Part of a small language model's weights.
Size: 13 layers, width 896, 21 heads of 64, MLP 3584 tanh GELU, vocabulary 10319, 155M parameters.
Architecture: LayerNorm before each block, rotary positions, no biases in attention or MLP, tied embeddings, attention and MLP in parallel.
Training: a variant of Adam for these matrices, 1064M tokens, 8118 steps.
MLP neurons of a small language model. Each row is named by its layer, matrix (down: output weights) and neuron, and shows model dimensions 298-393. Each number is 200 + 20 x the weight over its row's rms, rounded and kept within 0 to 999.
A block is one neuron, or neurons of one layer that tend to fire together. After each block is what it responds to, as a language model described it from the Wikipedia text at the highest values.

L3.down750,222,175,203,218,199,224,191,174,191,214,216,204,168,215,210,189,196,216,223,187,200,181,203,181,207,212,208,193,219,218,201,235,190,212,206,172,207,189,181,197,215,213,215,190,188,217,186,198,202,192,207,204,202,200,201,207,219,194,199,188,205,189,213,202,202,226,200,192,181,205,198,200,189,204,219,213,209,248,190,200,203,200,206,185,205,200,180,193,211,197,205,212,187,187,197,188
L3.down3350,217,191,207,209,208,208,201,187,211,217,205,201,182,209,220,203,205,199,229,200,195,188,201,176,197,204,205,204,212,210,201,229,203,200,195,177,200,196,198,204,204,204,203,188,181,209,181,207,207,194,190,200,195,198,189,199,198,206,200,186,195,154,196,204,204,217,196,189,186,213,193,208,205,204,207,193,225,232,185,197,214,197,193,172,225,191,193,185,203,196,212,203,189,193,203,198
Responds to: Paragraph and row ends

L2.down263,194,214,203,213,181,207,197,209,183,213,185,177,204,198,208,180,179,202,213,208,219,204,207,186,197,223,215,233,192,181,176,223,212,190,216,196,214,181,213,182,231,182,184,193,205,210,168,164,209,198,193,183,203,184,225,238,177,172,197,172,199,209,175,205,183,187,188,162,180,202,219,195,158,190,206,210,224,235,198,212,149,222,218,177,219,180,205,141,199,189,203,217,207,175,201,235
L2.down614,217,214,222,214,180,202,195,147,206,200,183,182,190,194,215,201,225,211,196,249,187,162,192,210,194,208,190,187,205,223,213,201,241,202,173,186,169,210,182,176,185,178,240,184,230,194,208,187,164,210,221,213,216,202,197,183,172,193,191,219,216,208,193,160,207,186,172,171,154,233,229,229,199,214,262,192,237,200,183,161,201,222,175,211,221,222,175,197,165,218,201,184,190,210,200,215
L2.down1281,164,216,216,177,201,169,228,212,166,225,189,172,217,220,211,210,194,193,187,190,195,196,182,207,214,189,252,159,182,191,200,196,210,184,211,184,169,215,161,184,201,193,193,202,219,198,207,186,161,188,213,233,222,211,217,190,218,208,229,190,194,224,191,200,204,179,205,175,188,165,199,183,227,203,185,189,201,207,214,183,199,183,207,203,190,206,224,193,219,210,190,192,216,184,175,155
L2.down1329,186,215,200,222,208,227,179,219,185,208,185,185,212,205,231,191,194,221,222,209,201,225,158,216,190,202,212,176,225,172,211,152,199,207,173,246,232,217,207,216,195,198,189,195,167,236,188,171,187,169,218,206,221,201,230,216,211,173,170,192,218,215,172,208,243,211,235,174,206,210,228,222,191,189,200,207,210,220,204,195,213,194,188,198,252,195,220,162,201,225,212,215,190,164,200,149
L2.down1978,253,201,153,207,205,228,201,187,190,217,194,202,223,191,241,218,225,180,214,226,177,225,224,219,181,200,213,225,193,221,179,179,160,216,206,216,216,195,220,191,168,203,174,220,220,174,183,215,191,191,202,187,190,198,207,193,167,199,197,192,226,215,191,213,189,160,210,191,189,192,173,202,201,179,183,175,194,229,196,194,238,224,201,201,213,215,186,177,180,175,207,226,190,164,197,163
L2.down2046,237,194,179,196,206,223,227,181,205,233,204,239,205,203,210,167,209,227,246,218,176,207,234,187,199,166,190,224,187,177,226,194,204,203,225,160,222,226,177,182,213,216,210,171,183,187,193,184,220,168,175,220,227,172,205,194,204,168,183,215,185,189,176,210,200,211,178,156,178,193,198,230,194,201,186,172,223,238,193,205,210,192,147,185,195,197,198,197,185,151,190,195,216,155,191,214
L2.down3201,245,201,203,192,199,189,176,163,194,187,189,219,221,187,207,222,231,217,211,202,190,186,212,209,167,224,198,208,219,199,200,250,187,202,159,213,213,218,172,201,205,173,199,175,186,204,220,180,196,227,201,218,221,169,202,202,181,248,206,208,226,196,171,185,144,181,221,207,222,231,220,226,186,198,225,217,187,224,202,174,222,241,171,216,200,229,204,191,208,199,198,215,198,209,227,188
L2.down3536,160,174,198,175,187,209,211,198,198,202,220,211,193,225,216,184,184,191,218,184,191,228,219,208,201,225,241,208,210,190,198,174,187,163,214,212,199,208,158,177,201,196,223,200,203,189,198,224,215,230,193,202,201,180,215,175,209,216,208,197,194,183,194,220,180,166,174,227,210,203,192,222,233,172,193,201,215,221,195,179,234,204,206,196,195,193,213,224,208,188,191,240,183,238,150,199
Responds to: Word-final "ie" pieces

L9.down188,188,207,186,225,149,189,208,190,203,198,191,176,187,182,185,199,210,178,206,200,233,193,201,208,178,203,180,172,191,216,226,203,214,215,196,202,221,226,220,188,223,213,195,156,198,214,245,195,193,189,197,203,208,205,230,207,184,215,179,219,213,139,194,194,210,234,220,189,193,220,168,222,206,164,219,220,213,221,189,193,229,183,204,173,206,220,164,204,198,160,211,184,206,210,188,189
L9.down2007,194,232,193,224,157,179,183,213,179,180,191,185,225,200,213,213,181,189,205,202,213,163,183,197,180,225,212,207,193,205,206,231,245,249,186,188,183,191,232,218,185,199,207,199,219,213,206,204,201,176,232,202,195,190,201,210,221,222,177,211,167,155,154,187,200,253,169,208,219,197,221,206,237,165,211,179,194,213,200,214,204,164,236,204,217,151,169,205,191,187,186,221,208,196,178,171
L9.down2567,186,200,201,202,179,196,200,205,217,200,196,229,179,216,240,204,208,193,187,220,190,189,189,201,187,210,198,185,199,185,179,197,196,191,194,196,182,229,202,190,224,192,186,195,204,188,219,179,208,188,223,173,208,196,236,207,200,183,199,184,189,154,180,200,208,187,190,211,190,179,255,217,193,209,212,233,205,169,213,222,197,174,199,228,197,215,176,233,195,191,203,192,201,206,233,189
L9.down2671,192,177,193,196,162,201,205,205,239,195,159,179,176,225,165,189,191,185,164,194,211,213,222,211,179,212,177,179,187,194,234,196,201,202,181,198,197,236,231,193,211,170,204,165,163,217,207,182,235,193,206,169,197,164,210,215,195,228,150,202,179,141,211,180,214,220,215,188,184,194,180,206,216,163,201,185,214,224,203,203,239,209,232,175,234,204,199,223,176,151,193,176,200,215,216,204
Responds to: Sentence-boundary punctuation

L3.down2774,215,201,217,193,206,189,224,139,217,200,225,190,211,183,205,217,203,209,212,193,215,209,210,232,211,204,210,209,176,218,196,196,205,226,202,177,194,193,213,178,205,183,211,179,169,187,194,165,223,237,239,201,205,180,206,183,235,211,243,207,233,201,196,208,200,237,245,206,181,246,177,213,184,207,197,215,219,228,168,222,208,252,184,218,192,206,236,154,236,171,188,205,171,166,197,210
L3.down2961,176,193,200,241,184,202,203,201,203,189,172,211,181,211,207,219,199,214,196,195,213,174,208,198,222,196,176,225,222,180,200,203,234,186,208,214,207,215,189,207,185,179,201,194,232,228,224,172,209,248,209,192,187,191,188,184,180,208,197,182,227,186,197,197,183,242,219,165,234,206,231,175,226,202,225,237,212,223,187,188,153,179,194,210,213,199,220,219,204,177,205,200,181,199,210,184
Responds to: Final piece of proper names

L9.down77,173,206,231,192,200,211,218,201,200,214,207,177,169,204,213,192,207,228,204,178,226,164,197,194,182,234,201,174,220,231,191,220,226,204,216,208,213,224,200,201,204,208,207,186,164,204,233,208,187,194,215,209,210,194,220,196,185,227,208,192,163,171,190,219,210,197,203,206,201,210,164,177,217,190,233,219,205,177,177,158,221,229,170,221,207,201,206,217,197,197,214,211,235,183,202,204
L9.down679,209,220,194,184,213,204,201,222,215,170,194,253,193,234,192,205,194,192,163,194,225,222,177,163,192,165,181,189,185,146,199,206,218,208,196,189,199,254,214,203,199,214,202,156,174,172,190,148,173,192,205,206,205,220,231,211,149,210,211,173,188,208,210,192,220,206,204,200,235,181,198,215,181,180,168,192,170,181,182,210,207,176,222,226,192,182,212,185,196,210,210,195,215,226,216,165
L9.down850,215,218,195,187,196,232,201,244,210,183,217,212,170,182,181,213,203,200,203,165,188,209,199,211,213,214,158,226,212,174,212,215,203,258,180,185,193,189,186,228,205,240,179,187,151,183,194,217,203,188,215,192,187,190,202,206,200,218,201,238,228,194,198,220,222,218,198,170,201,184,183,183,230,194,183,207,209,262,179,222,192,205,205,181,152,210,199,230,190,189,169,184,179,192,199,173
L9.down2311,172,198,219,190,217,221,208,228,203,203,204,201,168,173,213,219,160,176,178,190,214,174,226,223,214,217,230,205,220,221,162,231,222,221,183,181,219,250,213,198,191,212,208,161,154,205,223,210,210,169,190,193,221,192,211,210,185,193,217,203,172,200,158,220,175,179,220,190,203,188,172,213,221,214,198,228,206,208,188,206,195,253,190,221,191,218,216,198,176,203,175,181,227,208,206,203
Responds to: Foreign name word-pieces

L9.down1390,184,218,218,201,206,209,224,224,194,211,203,192,184,210,189,185,204,179,235,169,199,198,165,226,205,186,197,213,225,192,215,178,177,243,205,234,206,219,190,223,238,207,181,212,210,207,183,182,172,198,198,199,169,228,230,172,207,184,231,183,209,180,174,210,228,246,245,222,193,165,116,186,200,216,174,206,203,173,192,187,196,178,210,205,191,220,204,208,225,244,196,241,224,233,217,208
L9.down1787,204,188,200,201,189,194,248,223,184,189,184,212,183,223,180,186,207,174,203,207,204,198,168,211,210,196,203,194,214,192,222,182,188,227,207,205,192,219,207,209,221,199,189,197,204,187,193,195,174,206,216,177,183,193,218,180,208,188,216,189,201,133,181,205,205,220,248,199,185,182,114,225,196,220,199,213,192,184,185,213,215,203,211,188,201,193,165,211,207,218,184,225,234,196,198,206
L9.down2432,212,201,231,210,209,175,234,227,196,187,170,195,205,220,168,205,213,175,205,204,189,189,166,224,190,184,203,198,207,211,205,177,178,217,211,210,190,225,202,209,212,217,197,223,212,205,188,217,175,190,208,175,189,212,227,191,223,198,187,191,211,145,164,231,221,199,252,200,207,179,123,227,194,219,201,221,213,177,179,210,190,186,188,221,186,171,158,216,192,224,203,231,241,204,202,201
L9.down3383,202,205,216,203,219,188,216,244,180,200,195,183,194,236,183,226,227,171,211,221,210,187,179,237,204,209,193,204,222,179,232,161,182,241,202,237,176,205,213,207,190,199,203,209,212,189,195,196,170,199,190,193,179,210,221,195,218,197,218,191,194,140,195,225,204,221,247,231,204,183,127,227,191,208,193,179,187,180,190,223,201,206,192,202,181,181,185,207,165,234,159,227,225,206,193,187
Responds to: Phrase-closing punctuation

L2.down466,187,199,189,198,214,223,195,171,205,202,223,229,228,194,204,233,193,242,241,179,205,207,204,209,190,233,187,214,176,227,196,185,237,188,200,188,232,171,183,206,197,237,166,182,164,176,179,180,208,179,217,201,209,183,224,205,202,181,223,218,156,197,205,234,193,187,235,161,207,202,197,193,217,241,208,199,206,186,207,212,206,206,217,233,218,205,228,161,189,203,175,190,194,175,243,195
L2.down738,205,168,213,188,247,199,184,188,201,222,225,223,223,191,214,196,205,214,170,209,187,234,213,203,204,209,166,206,193,201,193,206,200,182,215,160,182,198,168,197,206,205,164,183,172,169,165,211,190,209,201,226,180,172,196,204,230,217,189,202,189,194,181,192,202,202,239,193,173,200,178,214,180,173,210,211,218,229,197,225,196,206,225,181,178,238,257,244,203,209,163,168,207,175,201,206
L2.down1724,190,214,212,228,194,180,221,196,195,228,168,174,173,192,207,183,206,233,222,210,174,191,183,205,211,178,204,221,224,230,212,216,208,194,201,159,204,208,176,196,188,207,205,174,201,188,164,180,222,209,222,237,193,192,201,161,191,193,199,171,164,169,194,187,191,206,214,176,193,183,152,174,195,213,179,228,208,182,174,190,239,186,207,178,202,178,201,184,232,199,206,174,211,167,177,175
L2.down1856,182,176,207,184,212,208,196,177,208,210,243,190,219,217,207,219,175,194,212,197,178,198,202,225,215,206,194,235,194,267,202,226,217,201,178,152,194,170,187,201,187,222,192,164,157,210,201,175,210,180,222,206,203,199,203,194,233,204,234,186,181,172,187,207,230,199,227,178,196,202,203,192,187,201,193,188,189,205,202,209,239,186,221,209,204,201,205,188,195,208,188,156,203,206,217,190
L2.down2282,186,185,203,196,218,218,209,168,217,239,223,198,200,206,195,221,202,207,184,160,215,208,214,205,221,228,166,248,200,197,187,172,220,176,171,179,213,191,213,233,208,187,186,179,157,196,190,166,203,225,210,210,187,182,202,204,247,181,226,198,178,203,196,214,207,199,238,191,179,227,186,201,188,202,202,195,212,196,230,209,248,220,203,230,194,204,270,211,198,195,188,190,238,175,199,183
L2.down2349,192,228,210,201,211,163,249,190,219,213,192,171,209,200,239,214,219,221,163,173,198,191,223,197,208,197,217,203,158,245,213,213,232,209,198,198,216,213,193,208,201,206,204,129,165,207,179,215,213,201,239,219,207,160,201,196,188,195,211,171,210,161,190,212,191,191,181,196,159,196,197,189,191,182,209,212,196,182,205,201,234,207,206,195,209,225,240,195,192,194,148,150,225,162,215,178
L2.down2663,174,225,238,215,206,211,173,202,193,195,210,200,222,184,183,147,225,215,183,212,200,191,229,199,201,180,208,190,203,207,194,224,213,245,195,188,210,203,213,169,209,223,185,211,168,167,218,189,210,194,196,237,184,193,198,229,188,203,187,201,244,218,163,221,210,178,222,190,198,219,184,196,169,196,166,190,191,207,163,176,216,217,199,228,142,224,226,220,196,163,229,224,191,202,248,201
L2.down2746,212,201,199,238,175,203,176,206,209,230,187,180,225,214,170,196,221,161,210,194,192,191,185,165,181,206,181,190,189,226,217,199,208,190,214,169,198,185,162,190,208,174,156,202,209,188,210,220,223,217,227,194,177,214,187,222,201,190,217,165,207,188,219,184,198,189,198,190,198,169,171,182,191,201,164,164,205,214,179,219,208,180,213,203,191,221,215,179,176,207,189,185,229,209,219,180
Responds to: Vowel pieces inside names

L9.down284,174,192,194,213,189,197,196,200,178,162,181,213,208,204,168,200,191,194,200,195,210,201,188,157,205,203,173,223,178,187,206,200,171,215,230,179,213,185,211,196,190,204,214,221,194,200,193,219,195,204,202,188,168,216,209,227,188,207,199,188,203,176,221,186,201,189,213,223,204,241,201,207,160,184,203,198,168,205,203,206,206,200,201,181,155,189,210,197,167,186,202,207,192,213,217,218
L9.down1172,224,180,177,239,213,201,180,199,208,209,182,247,178,184,170,197,195,213,195,172,238,196,187,175,153,170,186,233,208,239,203,220,215,190,199,184,207,196,205,201,184,200,235,190,233,203,191,194,197,201,194,225,195,246,225,164,206,183,195,200,212,220,230,237,177,183,162,220,184,181,204,218,241,204,206,191,187,211,241,208,212,169,161,206,205,218,171,210,216,236,169,190,192,189,226,204
L9.down1656,195,193,216,194,217,211,211,196,228,209,175,171,152,173,216,180,182,198,218,236,186,211,199,217,215,173,210,194,189,214,209,216,182,180,189,192,176,194,230,176,206,163,223,187,185,182,207,200,212,221,200,196,180,192,248,216,218,241,199,238,181,239,207,208,178,191,215,218,181,209,146,212,201,159,185,181,224,167,175,196,208,168,204,226,225,198,190,216,181,158,203,175,212,179,249,203
L9.down2886,188,174,211,199,221,249,161,199,230,190,186,187,192,163,196,188,213,171,215,211,180,192,186,193,184,220,210,200,212,211,191,196,227,198,189,195,226,190,193,220,228,192,214,212,196,226,201,241,209,220,198,211,179,196,187,214,163,169,200,195,211,201,188,188,214,217,227,201,194,207,219,195,210,200,222,222,202,195,206,195,196,209,189,176,211,183,207,204,168,206,178,174,208,198,207,212
Responds to: Mid-word stems before suffixes

L3.down2866,188,216,182,167,192,177,195,204,194,192,199,202,195,213,193,148,236,227,167,230,204,189,224,222,186,187,196,220,215,195,212,188,190,186,213,189,186,194,183,179,202,174,191,192,197,171,211,213,218,203,208,182,195,238,210,210,220,193,205,194,192,214,222,218,205,185,248,174,212,218,164,178,156,214,209,217,162,204,193,214,180,208,207,232,191,239,216,169,181,202,160,204,200,229,199,181
L3.down3230,207,164,214,200,167,227,208,197,238,191,179,156,193,192,209,170,216,169,236,207,209,184,198,234,220,217,215,209,177,195,196,170,170,183,181,183,175,197,186,190,198,202,201,206,206,207,225,211,199,191,214,207,196,240,204,194,221,197,190,175,188,207,191,218,200,222,215,187,229,212,205,180,174,191,170,215,159,199,236,179,187,179,206,213,187,242,207,152,158,180,201,210,207,200,225,184
Responds to: Phrase-closing punctuation

L2.down8,191,178,212,193,193,186,184,202,211,225,209,178,196,207,180,211,224,203,181,227,186,214,202,164,228,187,217,209,195,239,197,214,153,226,208,187,183,177,197,196,197,243,169,223,214,183,186,244,222,197,187,218,221,166,185,231,216,228,205,220,204,222,182,229,197,132,200,190,192,209,196,219,223,167,203,241,191,223,198,200,189,165,228,170,178,154,186,210,222,238,187,212,204,181,251,189
L2.down570,185,207,215,186,195,194,190,224,174,180,218,177,183,196,184,229,191,195,208,213,175,191,200,220,202,221,220,203,217,234,177,197,190,231,203,205,174,175,180,191,211,207,180,187,204,205,208,182,208,180,178,231,228,211,220,181,263,196,198,221,174,190,160,197,214,196,217,237,176,220,190,199,231,187,214,225,198,215,190,182,209,173,218,195,191,205,215,215,220,192,174,205,213,182,230,214
L2.down574,182,221,177,217,210,229,196,180,161,187,177,170,186,184,202,196,158,192,192,226,210,160,225,180,172,190,206,201,181,206,193,195,188,225,175,219,191,247,211,211,200,191,202,219,210,189,180,217,220,168,197,200,197,165,224,191,199,175,211,210,186,210,213,236,242,192,180,235,195,181,225,230,220,222,190,221,182,218,194,206,208,187,204,221,192,217,204,185,181,198,163,217,186,155,199,200
L2.down671,192,197,256,205,218,234,190,234,189,201,202,208,203,222,193,238,192,239,187,211,200,206,195,197,246,194,217,192,179,208,174,248,190,203,202,204,203,209,192,188,182,204,189,190,199,198,173,205,212,198,178,207,243,174,190,212,174,201,210,226,194,182,200,184,229,207,211,170,178,196,200,192,234,194,210,216,201,202,181,163,196,203,195,216,254,237,225,194,225,221,188,192,188,184,193,174
L2.down772,208,201,192,210,178,187,169,161,183,194,181,209,178,173,192,216,202,229,186,234,222,227,233,148,190,198,179,224,207,177,203,208,194,197,184,160,190,242,185,191,222,211,198,212,205,220,218,225,189,201,232,180,192,184,213,162,246,197,229,208,190,213,218,204,227,164,166,227,202,191,209,210,214,195,177,186,196,196,196,208,236,203,208,174,161,232,187,207,190,228,169,163,225,215,174,215
L2.down948,197,165,215,220,222,212,181,191,178,212,179,185,227,223,197,187,197,186,179,191,220,191,201,189,201,216,179,201,231,162,210,193,223,215,203,202,177,182,172,244,201,210,234,225,210,193,190,215,219,192,238,185,216,163,196,221,194,199,229,218,194,201,167,215,182,171,196,177,176,200,197,183,201,188,221,185,190,201,195,169,194,159,229,189,245,222,191,197,198,235,186,179,191,182,190,196
L2.down2150,175,217,213,187,189,183,197,168,191,174,189,210,200,217,213,259,217,217,225,193,224,187,204,167,206,208,194,203,251,211,202,219,170,200,174,192,195,183,178,198,231,196,203,198,182,167,211,200,201,171,217,167,191,217,183,198,199,203,174,217,218,190,192,199,197,188,210,194,187,227,166,221,199,209,179,211,219,210,195,221,199,170,201,183,206,235,219,219,165,194,197,207,256,202,205,225
L2.down3037,194,160,192,185,217,167,185,210,180,216,173,207,191,224,206,192,221,214,211,205,216,225,219,189,172,203,200,177,155,197,203,176,185,228,179,212,192,231,224,193,202,201,155,169,182,183,226,203,168,196,204,167,178,206,170,209,196,233,210,207,173,244,234,200,214,198,237,165,190,195,172,226,217,191,203,222,184,210,207,177,200,219,213,214,196,222,211,194,191,229,178,211,222,174,189,197
Responds to: Word-ending tokens, closing quotes

L3.down2340,218,221,233,201,178,170,183,204,244,204,211,190,162,189,209,179,217,175,197,195,227,196,243,185,192,184,234,190,204,164,200,232,205,209,232,179,200,175,200,183,211,185,182,214,227,235,216,196,224,204,208,208,232,185,212,181,218,198,189,189,212,187,220,182,190,227,164,200,196,206,195,233,197,211,201,219,192,220,199,154,190,196,231,235,186,164,243,198,195,182,201,206,203,178,150,215
L3.down2377,142,182,166,175,229,206,197,196,188,198,196,195,198,179,224,182,206,195,203,184,220,197,187,208,204,228,233,176,160,210,218,219,185,201,234,188,199,220,169,181,198,178,217,202,195,232,221,193,188,181,213,221,210,195,171,202,210,218,210,213,195,170,213,222,235,202,151,187,158,212,221,215,184,177,190,201,203,198,226,199,184,228,208,203,214,194,220,201,189,205,201,190,247,198,200,178
Responds to: Word-final completion pieces